Weights of a small GPT-style language model, trained from scratch on English Wikipedia: vocabulary 1024.
MLP neurons of a small language model. Each row is named by its layer, matrix (up: input weights; down: output weights) and neuron, and shows model dimensions 48-111. Each number is 200 + 30 x the weight over its row's rms, rounded and kept within 0 to 999.
After each neuron's rows, "fires in" lists the words (lower case) most often at its 100 highest values on Wikipedia text that the model never trained on.

L3.up263,172,187,161,216,245,190,239,209,179,193,195,201,180,200,141,154,181,147,201,218,207,223,196,218,164,177,158,202,187,203,189,212,203,227,166,218,247,242,227,214,300,203,161,203,183,150,151,226,198,213,186,268,197,169,239,183,172,237,170,231,242,196,210,174
L3.down263,191,213,200,227,247,226,201,210,146,260,174,176,206,216,245,210,228,224,180,214,160,143,189,240,217,220,243,216,137,197,184,210,220,240,214,162,91,241,163,173,124,165,179,170,175,182,222,248,194,220,196,234,202,210,170,205,199,192,259,209,183,183,185,224
fires in: "grigorovich", "business", "which", "video", "evidence", "provide"

L7.up885,235,153,155,185,177,221,184,130,199,194,166,206,206,207,213,186,258,224,178,194,245,191,124,208,199,175,156,205,200,183,191,178,249,192,172,156,203,236,199,191,188,157,161,196,229,183,237,161,147,146,230,193,205,271,217,223,208,170,196,195,238,210,197,246
L7.down885,164,186,178,220,190,198,201,250,161,232,225,174,258,183,165,178,198,231,138,242,177,240,246,181,179,205,242,168,160,214,269,244,151,206,189,238,139,185,219,216,178,228,252,211,168,156,183,210,202,223,208,226,163,191,207,194,198,207,194,180,200,196,208,160
fires in: "from", "of", "to"

L4.up113,173,203,202,195,190,213,190,180,194,155,214,168,149,173,190,263,229,185,200,191,241,203,203,176,187,135,152,144,198,221,171,228,241,216,206,228,182,175,171,206,215,224,159,191,181,190,173,199,217,157,219,233,209,205,198,192,188,222,206,169,134,172,167,249
L4.down113,207,208,216,198,201,228,160,258,246,192,186,204,213,186,243,197,254,153,214,198,191,219,199,196,225,218,178,246,192,166,171,219,184,202,208,207,218,207,178,202,195,247,186,199,182,237,198,166,214,219,231,196,166,223,184,197,212,177,212,232,253,252,209,160
fires in: "designed", "well", "design", "started", "designated", "designer"

L3.up152,186,221,263,209,186,184,201,226,220,172,188,239,155,209,217,164,264,196,187,211,237,150,265,207,248,243,209,186,224,193,191,161,201,246,128,185,273,249,182,231,191,201,217,202,181,153,217,193,215,259,203,167,177,188,162,157,192,186,168,187,274,190,205,206
L3.down152,229,199,202,182,216,196,172,191,210,184,165,174,178,191,218,220,233,217,147,211,254,162,221,191,271,269,178,192,191,237,247,202,262,186,150,248,164,160,191,215,203,194,226,214,187,156,248,200,231,168,215,217,216,159,160,242,208,196,202,220,204,218,152,226
fires in: "in", "on", "one"

L3.up650,197,193,152,216,216,129,183,185,209,181,210,211,249,201,218,275,165,182,200,176,205,161,176,211,222,223,184,204,178,206,184,224,159,191,188,189,172,187,144,183,239,212,181,187,184,207,163,224,203,183,258,202,243,199,209,254,234,177,188,248,220,164,267,160
L3.down650,204,220,239,214,180,201,220,161,161,205,238,206,163,169,176,189,201,192,200,217,216,169,196,221,181,166,245,206,180,232,197,283,160,214,184,192,174,182,167,185,210,183,219,177,281,249,222,141,167,150,201,218,206,228,206,206,185,172,291,194,183,136,182,193
fires in: "european", "people", "communist", "spain", "europe", "japanese"

L2.up337,252,189,209,229,224,209,200,213,168,176,222,191,167,190,148,196,193,235,166,224,228,110,222,159,212,165,204,159,182,255,142,242,185,213,177,237,208,231,210,191,262,232,224,224,162,223,170,190,172,200,159,191,203,204,156,216,228,218,249,181,238,202,230,204
L2.down337,198,142,180,204,238,188,180,137,216,183,195,203,249,199,241,255,232,183,228,185,230,278,171,160,212,226,214,197,156,183,241,214,165,192,210,177,207,193,184,185,230,184,196,200,235,205,156,127,214,144,221,204,140,166,229,245,137,214,165,172,171,218,224,191
fires in: "government", "public", "governor", "governorate", "published"

L5.up1007,154,181,251,180,202,236,174,222,197,196,188,192,202,237,199,189,246,267,158,217,163,222,166,220,211,107,192,215,251,221,180,186,215,155,190,210,194,184,197,239,257,232,146,198,211,195,243,160,180,179,160,158,181,182,176,203,227,201,172,207,207,142,194,232
L5.down1007,173,202,186,174,205,173,228,178,202,232,189,204,152,165,223,150,224,193,219,147,228,226,209,186,186,212,186,194,201,210,277,191,164,268,235,208,204,199,249,161,197,211,234,169,188,178,160,236,177,150,213,153,233,188,258,179,195,222,206,220,210,244,248,240
fires in: "between", "railway", "established", "establishment"

L2.up84,197,202,228,218,257,180,195,174,219,230,168,158,264,207,240,204,188,224,186,234,187,225,155,270,225,206,160,173,183,197,263,152,299,158,202,206,249,191,202,222,224,181,221,258,196,224,173,228,198,230,191,217,205,190,173,229,166,183,218,174,182,153,220,200
L2.down84,212,198,248,206,266,140,215,171,242,191,174,158,195,175,277,177,227,226,224,180,219,197,140,172,222,224,188,217,175,192,195,220,268,208,226,233,206,188,181,202,186,150,204,229,160,192,225,210,182,227,176,204,193,213,177,216,207,134,255,179,191,130,267,185
fires in: "to", "at", "took", "top", "town", "total"

L5.up150,186,183,176,201,198,203,237,171,197,166,169,167,190,187,179,185,200,190,221,205,178,216,245,212,201,189,221,171,209,214,200,195,196,195,146,192,229,227,195,147,214,207,227,165,159,202,247,191,188,198,190,216,182,182,181,197,203,167,169,189,180,193,200,231
L5.down150,152,179,195,172,188,200,246,202,208,198,210,219,174,188,216,173,221,212,177,183,172,215,161,181,224,176,184,182,209,246,229,244,227,266,222,212,147,186,180,222,176,149,196,215,221,198,179,232,162,214,158,222,205,177,218,235,154,254,171,195,195,197,224,168
fires in: "between", "founded", "established", "establishment", "minor", "based"

L7.up70,176,244,166,175,165,158,159,300,179,169,169,201,216,182,177,280,241,195,220,164,194,190,176,214,202,203,182,192,250,171,133,221,188,210,201,149,183,222,223,175,155,241,180,245,156,229,178,168,182,228,201,209,210,177,199,224,205,217,168,182,247,183,182,207
L7.down70,192,179,167,227,195,204,125,198,190,232,232,236,209,224,150,228,155,177,160,135,165,197,249,257,221,186,235,180,132,206,154,225,131,263,217,216,204,237,192,218,160,201,192,232,159,226,205,225,179,225,128,214,184,233,169,148,251,179,203,177,169,233,167,194
fires in: "march", "mark", "marshall", "mar", "search", "maría"

L3.up710,256,240,205,281,192,152,197,171,171,193,196,240,226,192,202,255,224,240,180,152,193,160,195,227,211,175,231,205,190,224,205,259,240,244,145,189,190,221,166,175,188,218,187,176,208,193,196,163,189,248,175,172,170,221,156,192,194,212,176,170,181,198,281,226
L3.down710,188,195,196,163,249,201,209,200,211,168,198,152,225,179,202,236,176,201,171,208,210,155,170,240,164,219,232,218,222,167,215,218,166,192,258,238,195,177,197,217,205,193,186,196,233,177,243,176,183,253,164,208,171,209,204,191,220,179,230,180,212,250,140,178
fires in: "s", "member", "its", "iran", "their"

L3.up586,190,206,210,165,146,195,212,203,196,228,176,206,193,174,169,218,228,193,210,231,208,245,162,189,199,221,174,234,234,185,185,175,195,214,229,232,186,211,187,208,214,228,229,259,201,252,261,172,193,141,191,150,208,188,200,183,216,188,244,215,224,173,223,157
L3.down586,226,270,168,179,178,232,231,246,238,171,192,184,227,168,195,200,177,188,206,261,192,242,170,221,223,174,201,224,215,240,211,176,200,197,248,189,162,192,135,168,176,177,196,236,193,246,199,152,261,218,140,209,215,215,231,207,155,150,211,221,205,186,218,205
fires in: "became", "some", "security", "our", "remains"

L7.up148,210,184,162,217,270,174,163,169,222,226,197,148,242,235,218,176,229,222,197,202,232,198,223,211,196,221,167,182,146,193,235,148,239,199,170,137,213,231,152,226,159,188,191,200,216,217,155,210,201,183,153,204,159,211,244,189,163,159,176,217,164,167,179,217
L7.down148,265,233,193,182,218,190,205,184,235,182,212,175,245,227,210,243,211,213,269,207,224,188,215,193,193,236,216,176,217,161,194,252,199,224,199,232,220,231,194,184,159,180,221,201,202,179,214,210,215,295,195,148,234,215,226,174,142,150,171,255,181,153,224,193
fires in: "of", "as", "for", "from", "in", "at"

L4.up78,160,204,222,220,170,218,204,148,227,193,159,192,161,245,175,226,160,194,216,164,184,227,207,169,193,259,206,241,141,219,250,181,215,203,202,154,270,172,188,170,173,237,238,214,201,211,150,175,175,226,226,194,195,238,209,238,210,173,203,214,197,195,215,207
L4.down78,224,200,192,209,231,165,216,191,241,183,193,198,200,179,166,168,178,209,210,208,225,206,142,160,212,188,173,190,199,139,228,218,239,189,195,190,263,195,219,234,204,189,140,242,222,206,193,244,149,246,167,232,199,265,251,194,198,220,247,210,192,168,192,231
fires in: "their", "whose", "theatre", "results"

L7.up461,154,213,233,208,252,231,199,202,210,163,173,172,160,145,169,223,221,193,189,191,176,223,209,108,209,167,194,186,192,255,213,154,265,246,170,207,186,264,166,151,176,284,218,217,183,212,182,221,237,232,194,170,202,227,236,210,215,181,205,249,253,167,211,190
L7.down461,257,244,239,199,223,165,189,197,206,138,193,209,209,181,194,182,149,146,225,175,217,226,199,187,174,253,168,147,157,191,166,237,234,245,201,225,160,251,179,221,176,222,177,233,176,218,185,179,177,260,186,194,203,201,177,201,179,191,233,189,154,177,287,215
fires in: "to", "not", "also", "eventually"

L4.up410,158,202,171,229,239,238,228,212,159,139,170,215,182,148,211,197,237,169,250,227,152,180,201,208,223,214,218,141,201,195,246,181,231,182,207,229,228,216,122,211,225,174,179,245,204,229,196,198,227,181,229,197,155,241,187,223,204,198,182,138,192,270,199,154
L4.down410,209,241,189,223,269,185,203,184,155,227,225,182,271,182,222,177,221,160,221,241,166,224,213,205,204,212,244,143,222,211,237,220,230,185,200,231,186,206,144,187,189,167,166,235,162,195,138,165,227,220,141,199,173,213,193,233,205,216,200,216,119,210,209,191
fires in: "would", "could", "did", "soon", "zone"

L7.up259,200,170,199,212,215,233,174,123,200,199,173,207,210,233,238,170,187,218,192,209,209,226,199,214,201,179,213,158,165,227,143,215,209,172,193,193,179,236,181,206,189,166,162,185,269,234,219,206,252,264,184,155,181,204,235,199,143,171,180,163,185,169,159,173
L7.down259,215,206,188,218,250,227,202,245,190,201,196,228,230,256,130,192,198,237,146,198,218,227,141,210,209,205,172,212,198,173,220,192,218,196,173,218,245,242,209,216,254,241,204,168,157,202,183,176,205,205,161,224,172,196,168,200,214,194,216,194,171,227,160,233
fires in: "other", "following", "to", "others", "of"

L5.up511,226,213,236,191,186,164,205,220,158,197,205,177,232,143,224,150,212,214,220,262,168,149,164,188,160,218,173,168,144,176,177,206,181,156,217,256,202,204,205,244,160,218,178,189,228,156,195,199,193,215,247,195,209,175,118,227,173,248,184,213,164,205,258,165
L5.down511,259,199,214,219,178,176,234,158,222,236,224,182,218,189,230,245,234,183,182,185,161,198,228,263,192,208,167,137,196,167,207,246,181,252,221,195,144,228,257,233,196,244,164,231,193,209,180,210,189,156,217,231,162,216,199,234,144,252,210,199,151,244,216,218
fires in: "second", "it", "its"

L8.up14,215,261,184,190,204,161,219,190,207,244,197,211,185,161,206,203,221,198,140,183,231,183,172,103,198,249,151,182,254,141,207,193,221,224,175,159,211,180,237,224,189,228,231,209,172,217,163,168,200,180,196,219,196,201,242,174,151,176,252,181,165,217,199,201
L8.down14,184,183,181,202,183,165,202,150,234,204,187,160,193,216,182,170,247,209,184,169,154,182,230,202,237,189,216,249,189,236,193,179,122,180,210,228,226,202,203,215,222,184,242,178,233,223,230,201,201,236,214,214,226,169,176,185,231,201,227,208,214,271,201,228
fires in: "of", "sheriffs"

L9.up154,225,222,229,129,177,239,196,224,217,153,169,201,203,266,219,183,312,204,167,172,198,165,182,178,215,201,195,206,210,167,205,197,158,195,170,203,192,193,181,225,198,237,199,195,206,223,196,199,176,178,220,190,116,178,197,222,135,222,226,177,193,226,177,231
L9.down154,201,237,269,197,210,170,197,190,243,222,165,204,200,228,240,185,256,185,161,176,263,183,215,160,267,197,225,213,207,175,225,227,185,235,220,200,172,240,163,190,183,208,218,194,202,242,195,203,240,155,232,207,200,145,213,205,137,204,191,192,255,260,131,205
fires in: "in"

L4.up605,176,154,186,224,285,210,154,176,194,133,204,223,211,176,189,231,193,175,270,256,201,200,186,200,172,202,197,169,197,227,210,211,178,253,203,208,235,166,201,190,159,232,239,171,257,288,111,164,190,204,170,253,222,232,149,219,181,244,171,184,185,223,214,214
L4.down605,235,177,180,177,187,229,235,241,212,228,288,216,231,177,172,185,198,135,173,202,199,235,219,222,189,205,182,172,206,170,178,185,193,202,224,234,197,190,210,219,142,152,167,167,181,164,201,165,246,152,180,219,153,249,223,233,233,205,200,226,222,233,169,242
fires in: "government", "football", "footballer", "governor", "go", "going"

L2.up518,204,205,232,213,188,178,191,191,173,157,169,194,211,199,234,159,195,128,213,206,170,137,183,252,209,185,184,153,150,167,205,246,194,191,169,192,192,182,214,149,212,189,171,168,233,240,196,249,180,204,230,212,225,212,172,154,236,164,184,221,256,203,245,164
L2.down518,188,159,206,222,229,216,159,184,195,217,208,199,224,217,226,214,165,198,194,222,210,238,151,234,228,165,222,224,209,195,188,272,197,151,228,207,200,215,160,212,194,191,233,200,248,242,187,194,202,239,183,156,192,229,212,212,198,167,195,177,236,207,148,207
fires in: "one", "people", "personal"

L2.up331,204,180,188,205,117,232,219,157,171,234,187,239,164,201,175,225,191,214,205,224,189,140,158,185,220,195,120,205,273,184,207,176,225,166,180,234,271,185,255,173,232,178,142,229,243,174,164,149,200,200,199,225,186,207,173,159,206,242,180,237,230,215,184,208
L2.down331,206,164,202,222,177,205,190,185,218,229,140,175,160,204,189,161,199,248,228,162,203,174,200,212,199,264,215,177,184,203,128,198,230,176,168,186,158,172,247,136,146,191,188,216,244,214,205,250,196,196,229,201,205,181,144,193,192,174,179,150,217,230,242,196
fires in: "because", "use", "end", "life", "friends", "extended"

L10.up359,136,192,189,155,169,167,132,198,197,216,194,222,229,194,196,206,186,233,208,222,169,178,159,156,181,138,194,202,213,162,229,169,181,166,219,224,203,167,193,199,216,203,229,226,232,205,213,219,179,210,186,204,181,228,180,182,193,239,180,197,251,231,164,209
L10.down359,198,165,190,230,219,160,231,189,208,232,215,168,240,184,147,181,259,191,247,195,140,170,226,229,209,191,212,205,194,236,248,208,181,164,207,190,178,189,215,246,224,163,249,205,170,189,185,166,171,221,244,196,180,212,199,191,209,227,189,195,214,248,182,241
fires in: "of", "has"

L3.up55,233,136,192,198,192,208,169,177,159,185,229,183,159,180,179,233,243,194,213,190,155,197,213,201,224,157,191,182,182,201,156,191,171,245,225,179,207,180,204,252,196,206,230,220,150,197,170,205,167,197,178,257,204,193,151,214,183,216,148,157,270,190,220,246
L3.down55,176,176,227,213,239,232,156,238,217,220,143,222,193,199,175,214,238,192,164,208,189,187,193,230,237,235,256,164,220,179,208,232,191,200,209,189,226,180,172,163,186,212,210,168,218,180,163,129,204,263,204,192,223,192,200,238,267,211,171,203,174,211,219,208
fires in: "would", "had", "between", "could", "cast"

L4.up196,194,198,200,218,229,171,167,226,237,164,191,206,261,205,221,136,171,185,205,241,232,195,216,202,185,191,186,124,192,184,198,220,186,184,189,213,243,211,205,218,202,186,182,260,197,149,187,208,176,160,217,209,199,205,222,206,176,179,205,221,123,170,186,161
L4.down196,221,174,177,163,207,157,159,175,232,216,232,212,167,184,230,211,170,195,169,187,212,205,188,195,273,182,179,182,190,208,217,200,218,211,139,196,198,171,145,254,191,232,164,240,214,243,204,188,209,214,205,164,170,179,247,246,191,184,178,208,156,162,246,205
fires in: "government", "governor", "province", "wisconsin", "governorate"

L4.up91,226,141,189,269,189,217,254,217,149,188,208,202,154,189,206,216,227,194,222,202,183,144,158,158,171,203,156,208,212,209,198,150,138,211,169,214,210,190,153,170,174,160,222,220,240,222,255,219,186,175,190,179,217,196,179,206,269,234,229,206,217,248,215,186
L4.down91,189,205,211,243,226,230,204,206,150,122,189,191,205,202,183,219,195,232,129,214,215,192,184,255,250,207,195,222,235,168,174,232,262,206,210,202,240,160,200,132,212,181,189,190,187,161,170,191,215,242,209,146,165,231,240,157,169,180,153,195,213,251,175,274
fires in: "of", "one", "published", "only", "overall", "if"

L2.up58,275,218,256,178,227,191,211,250,231,192,209,178,158,204,192,152,187,195,131,152,197,174,151,160,186,169,209,215,199,262,162,240,243,213,175,143,204,232,218,212,220,242,195,215,162,170,256,231,212,229,220,179,195,213,270,218,137,171,198,179,230,211,225,167
L2.down58,201,181,159,223,193,155,172,173,174,235,211,204,215,160,204,200,250,243,218,204,195,186,189,179,144,164,248,189,210,161,219,228,219,151,203,206,194,214,181,163,180,185,180,220,184,246,206,210,232,220,184,213,186,150,150,189,190,156,177,226,164,148,213,190
fires in: "june", "july", "first", "votes", "could"

L3.up423,188,228,135,209,211,229,244,186,230,225,152,246,180,249,192,163,228,161,148,191,155,224,206,187,194,193,249,159,199,185,210,197,223,189,215,216,154,198,156,217,223,226,224,218,161,224,187,213,186,175,171,221,173,165,247,196,186,192,201,203,139,193,194,193
L3.down423,185,186,191,153,200,230,161,250,168,214,201,185,193,198,229,222,197,209,213,252,110,167,196,216,221,173,173,187,147,211,240,183,224,205,210,232,206,240,210,192,194,242,180,156,170,195,208,183,212,268,199,191,206,178,232,222,169,183,130,156,207,206,244,201
fires in: "about", "known", "athletic", "although", "athletics", "active"

L3.up265,244,170,195,197,143,205,210,229,210,255,165,266,239,209,181,201,181,180,221,171,180,189,200,263,246,256,245,182,176,228,243,239,175,177,198,210,187,153,239,182,194,238,182,225,201,203,161,179,198,219,145,211,186,161,188,174,167,217,225,174,172,179,217,149
L3.down265,193,208,277,205,205,201,182,217,180,215,224,207,144,187,207,193,213,165,220,180,189,195,248,198,134,225,184,230,172,168,193,224,206,231,217,155,192,192,196,173,242,169,186,220,209,207,190,157,218,166,195,202,224,236,179,214,159,163,174,238,183,219,171,179
fires in: "member", "godmother", "maryland", "mary", "microbiologist", "grandview"

L7.up185,182,248,216,216,190,195,180,237,221,154,192,210,171,156,141,171,235,231,159,206,225,233,182,167,200,218,200,160,210,199,199,189,183,207,195,244,157,247,148,136,190,240,198,235,210,198,208,233,224,218,164,185,217,203,224,227,217,170,173,177,191,198,227,156
L7.down185,253,237,227,217,224,192,163,167,198,167,210,170,177,200,179,214,191,184,204,217,237,210,173,223,227,232,234,214,178,216,194,190,195,193,180,209,222,198,190,206,222,197,156,238,155,174,181,242,243,219,258,200,175,243,242,220,166,200,211,185,176,130,252,173
fires in: "to", "took", "take", "not", "t", "taking"

L3.up83,192,165,160,167,188,174,165,197,197,236,209,225,267,172,178,235,214,184,190,222,173,176,192,236,170,214,287,237,209,174,168,187,243,163,165,182,226,177,185,195,212,218,192,216,223,169,175,261,242,215,140,177,234,172,171,173,200,217,183,159,212,132,199,178
L3.down83,226,175,235,249,233,177,216,180,256,182,143,200,216,149,162,202,216,196,173,249,220,190,150,147,145,154,194,204,190,184,201,201,197,216,216,190,188,219,220,182,211,197,242,257,226,221,206,174,204,246,274,226,217,213,203,220,145,168,206,245,202,203,165,243
fires in: "their", "member", "much"

L5.up748,266,203,209,272,178,194,166,213,249,203,217,211,196,248,166,227,227,157,208,205,201,182,181,179,230,158,199,212,194,136,237,241,155,191,177,227,199,201,214,180,227,198,235,248,194,178,194,218,243,201,186,164,197,200,223,183,218,184,157,207,182,183,221,211
L5.down748,185,199,159,218,197,196,173,190,238,160,206,238,230,144,220,189,181,182,198,164,186,203,188,213,211,195,196,181,130,255,183,249,261,196,220,237,153,192,177,149,145,137,214,212,223,147,181,261,201,233,222,129,248,233,189,241,183,208,165,271,238,191,222,193
fires in: "college", "children", "council", "justice", "congress"

L5.up449,232,205,177,192,145,219,188,193,207,157,211,245,233,160,132,175,153,213,186,170,184,240,221,208,160,238,167,226,251,204,187,239,269,233,229,186,222,196,133,136,189,219,290,239,159,237,199,221,225,220,183,226,217,189,163,198,189,188,148,204,225,189,192,207
L5.down449,155,194,175,240,176,211,173,207,215,164,212,188,173,176,128,170,174,170,234,164,220,150,236,252,154,208,190,228,200,199,173,194,166,161,208,191,236,280,162,168,230,248,249,202,203,249,228,237,218,210,187,266,207,232,214,209,278,188,176,146,221,185,208,171
fires in: "people", "this", "championships", "published", "championship", "personal"

L3.up740,193,193,195,159,187,204,198,182,163,178,148,224,184,219,160,235,198,174,186,235,188,174,221,181,150,263,173,203,266,221,187,186,179,175,230,270,194,207,137,222,168,174,210,219,230,177,241,177,217,219,239,165,200,177,146,207,215,225,209,194,229,218,220,227
L3.down740,178,214,238,246,168,135,233,218,185,208,175,208,190,245,171,233,188,233,197,199,179,246,226,238,158,270,146,134,235,151,164,198,210,191,203,244,217,197,233,219,157,217,192,191,220,154,217,212,174,167,184,186,162,210,125,222,206,161,217,186,183,210,185,183
fires in: "career", "second", "according", "1st", "2nd"

L3.up324,260,210,206,190,201,197,199,187,157,205,137,207,227,220,205,173,167,194,170,175,174,196,190,224,185,165,147,179,190,176,255,237,178,258,189,179,233,178,149,191,213,216,198,220,206,215,228,207,250,228,187,181,205,281,184,229,164,173,169,195,248,211,216,174
L3.down324,232,177,202,221,236,146,251,200,194,176,223,199,194,166,190,208,205,229,155,239,166,217,166,211,223,226,184,233,189,173,257,213,171,154,260,209,177,203,163,187,223,220,196,165,219,178,236,238,205,205,173,190,184,201,195,180,201,248,189,203,205,229,188,159
fires in: "its", "s", "their", "five"

L3.up33,201,254,186,239,233,216,151,217,172,170,228,207,234,188,217,163,221,207,214,185,217,234,153,171,188,184,201,167,188,161,244,210,162,173,213,231,237,100,216,153,132,200,207,170,182,209,203,207,173,203,205,222,283,184,143,197,201,164,195,208,270,177,258,209
L3.down33,223,156,175,165,147,180,209,231,160,233,213,207,233,232,220,148,209,186,255,215,206,239,242,194,226,232,222,165,111,216,195,200,190,201,172,192,198,192,157,234,234,174,158,148,230,201,168,157,224,174,226,263,227,247,168,212,222,186,204,198,193,221,152,233
fires in: "who", "division", "football", "he", "coach", "footballer"

L3.up585,198,209,219,222,194,160,186,224,180,205,206,244,172,168,184,154,216,232,153,215,196,168,142,216,221,233,204,217,196,236,162,160,199,225,266,164,164,189,196,216,150,157,214,181,251,215,202,237,177,218,145,184,164,143,199,156,195,226,207,189,141,208,177,178
L3.down585,275,230,201,236,167,171,204,168,200,215,215,236,223,154,214,211,207,183,182,258,157,209,220,209,264,190,154,149,174,215,169,217,152,197,195,182,198,182,179,151,200,165,188,210,196,222,183,192,192,157,220,237,181,217,227,208,169,244,207,214,210,176,197,208
fires in: "second", "major", "as", "succeeded", "florida", "majority"

L4.up187,217,168,196,234,208,196,179,192,224,230,228,224,218,161,229,200,225,213,197,226,202,160,172,201,221,194,255,221,225,217,219,198,173,169,233,189,213,180,246,188,207,209,239,232,215,180,201,178,224,179,173,222,201,185,207,232,152,230,140,178,191,146,231,211
L4.down187,148,176,198,230,229,179,193,149,196,217,178,221,188,174,229,162,257,180,232,226,217,229,170,196,183,202,228,214,221,210,151,215,194,233,196,139,225,193,197,175,226,202,203,171,227,218,207,143,226,269,238,191,182,173,174,168,216,158,232,209,201,157,166,188
fires in: "first", "return"

L9.up104,201,275,213,156,190,197,235,250,213,182,200,180,190,187,232,180,251,210,211,204,210,167,222,190,171,159,220,188,215,204,200,203,254,222,164,127,160,162,171,183,229,203,221,177,145,200,211,198,187,201,192,215,159,180,208,168,163,184,176,199,208,208,202,188
L9.down104,250,235,242,212,206,189,219,176,236,180,211,204,240,168,196,239,153,249,210,274,241,185,207,255,233,176,202,192,188,184,250,193,214,239,201,173,179,208,152,212,175,218,213,275,228,253,243,212,177,206,222,194,226,206,213,204,179,167,163,249,166,206,171,186
fires in: "for", "forces", "form"

L5.up279,199,190,238,217,210,246,197,196,163,217,176,206,139,234,225,210,195,198,262,215,219,218,206,188,175,163,157,195,224,155,234,233,223,210,212,188,220,164,168,237,175,215,215,216,183,234,192,170,275,238,231,143,182,257,205,191,218,190,201,198,258,174,143,179
L5.down279,187,182,215,164,226,247,181,182,126,168,226,209,207,164,204,158,220,235,227,200,193,192,214,187,208,172,145,206,96,191,180,205,178,226,203,231,217,205,197,149,195,187,264,167,226,204,211,172,222,207,226,196,211,180,238,224,246,195,159,178,264,187,212,184
fires in: "round", "league", "long", "life", "london", "left"

L7.up968,192,167,235,141,245,173,135,213,208,215,143,173,184,214,227,195,210,206,209,163,200,203,246,213,199,203,190,167,201,202,195,211,161,188,194,231,171,214,151,186,150,189,183,204,211,203,212,181,212,241,224,209,225,188,179,188,215,237,228,178,200,237,116,219
L7.down968,166,187,233,206,186,201,237,204,255,218,177,137,229,240,178,220,199,239,146,241,218,193,179,262,220,188,192,198,195,177,238,158,180,202,230,267,202,212,219,216,204,220,204,207,250,172,210,166,257,211,178,187,207,209,149,222,218,160,218,178,239,213,165,189
fires in: "of", "following", "round", "season", "in", "next"

L3.up257,179,223,171,231,206,225,215,223,217,239,154,188,192,205,240,212,126,182,180,179,200,175,280,186,200,197,233,241,232,179,260,178,208,196,186,194,221,232,215,199,184,191,189,212,221,227,178,191,171,213,214,198,174,256,161,209,220,167,232,162,203,231,164,221
L3.down257,255,213,235,226,230,218,176,177,157,151,216,245,234,268,192,204,178,200,224,169,184,249,179,181,191,238,136,173,224,190,174,222,294,167,173,210,178,173,211,155,174,175,263,202,224,217,218,227,213,191,199,212,150,194,175,198,248,161,162,220,153,175,253,230
fires in: "school", "video", "vocals", "vice", "journalists", "church"

L5.up946,211,168,191,219,171,249,205,157,199,170,218,215,191,228,190,182,205,187,216,269,138,195,191,192,213,169,222,206,224,240,187,223,190,252,189,199,173,193,180,203,167,172,212,199,203,184,183,209,186,173,204,229,170,237,205,161,194,207,207,191,226,167,201,169
L5.down946,141,192,185,241,170,145,214,207,171,110,182,225,216,225,225,230,219,202,212,196,215,202,261,217,225,212,222,218,220,203,220,208,194,181,227,173,170,211,225,205,243,207,186,214,223,189,176,145,210,248,158,142,228,202,180,197,205,144,196,211,259,215,231,152
fires in: "between", "one", "attempt", "once", "return"

L2.up790,175,178,198,131,197,159,210,136,197,218,201,238,244,180,168,194,212,255,151,232,206,212,202,190,170,200,215,200,218,203,211,208,225,187,236,239,214,220,182,173,202,216,234,269,194,208,168,183,201,222,209,243,143,172,199,184,211,176,223,175,231,205,184,258
L2.down790,169,205,216,275,231,186,223,156,228,260,194,182,202,195,187,201,209,146,217,151,218,199,207,252,151,185,225,208,232,185,118,216,178,153,220,204,230,188,131,204,163,186,227,199,259,164,224,228,187,191,188,168,210,248,234,209,181,238,200,202,194,183,236,193
fires in: "league", "round", "championship", "championships", "pages", "leaders"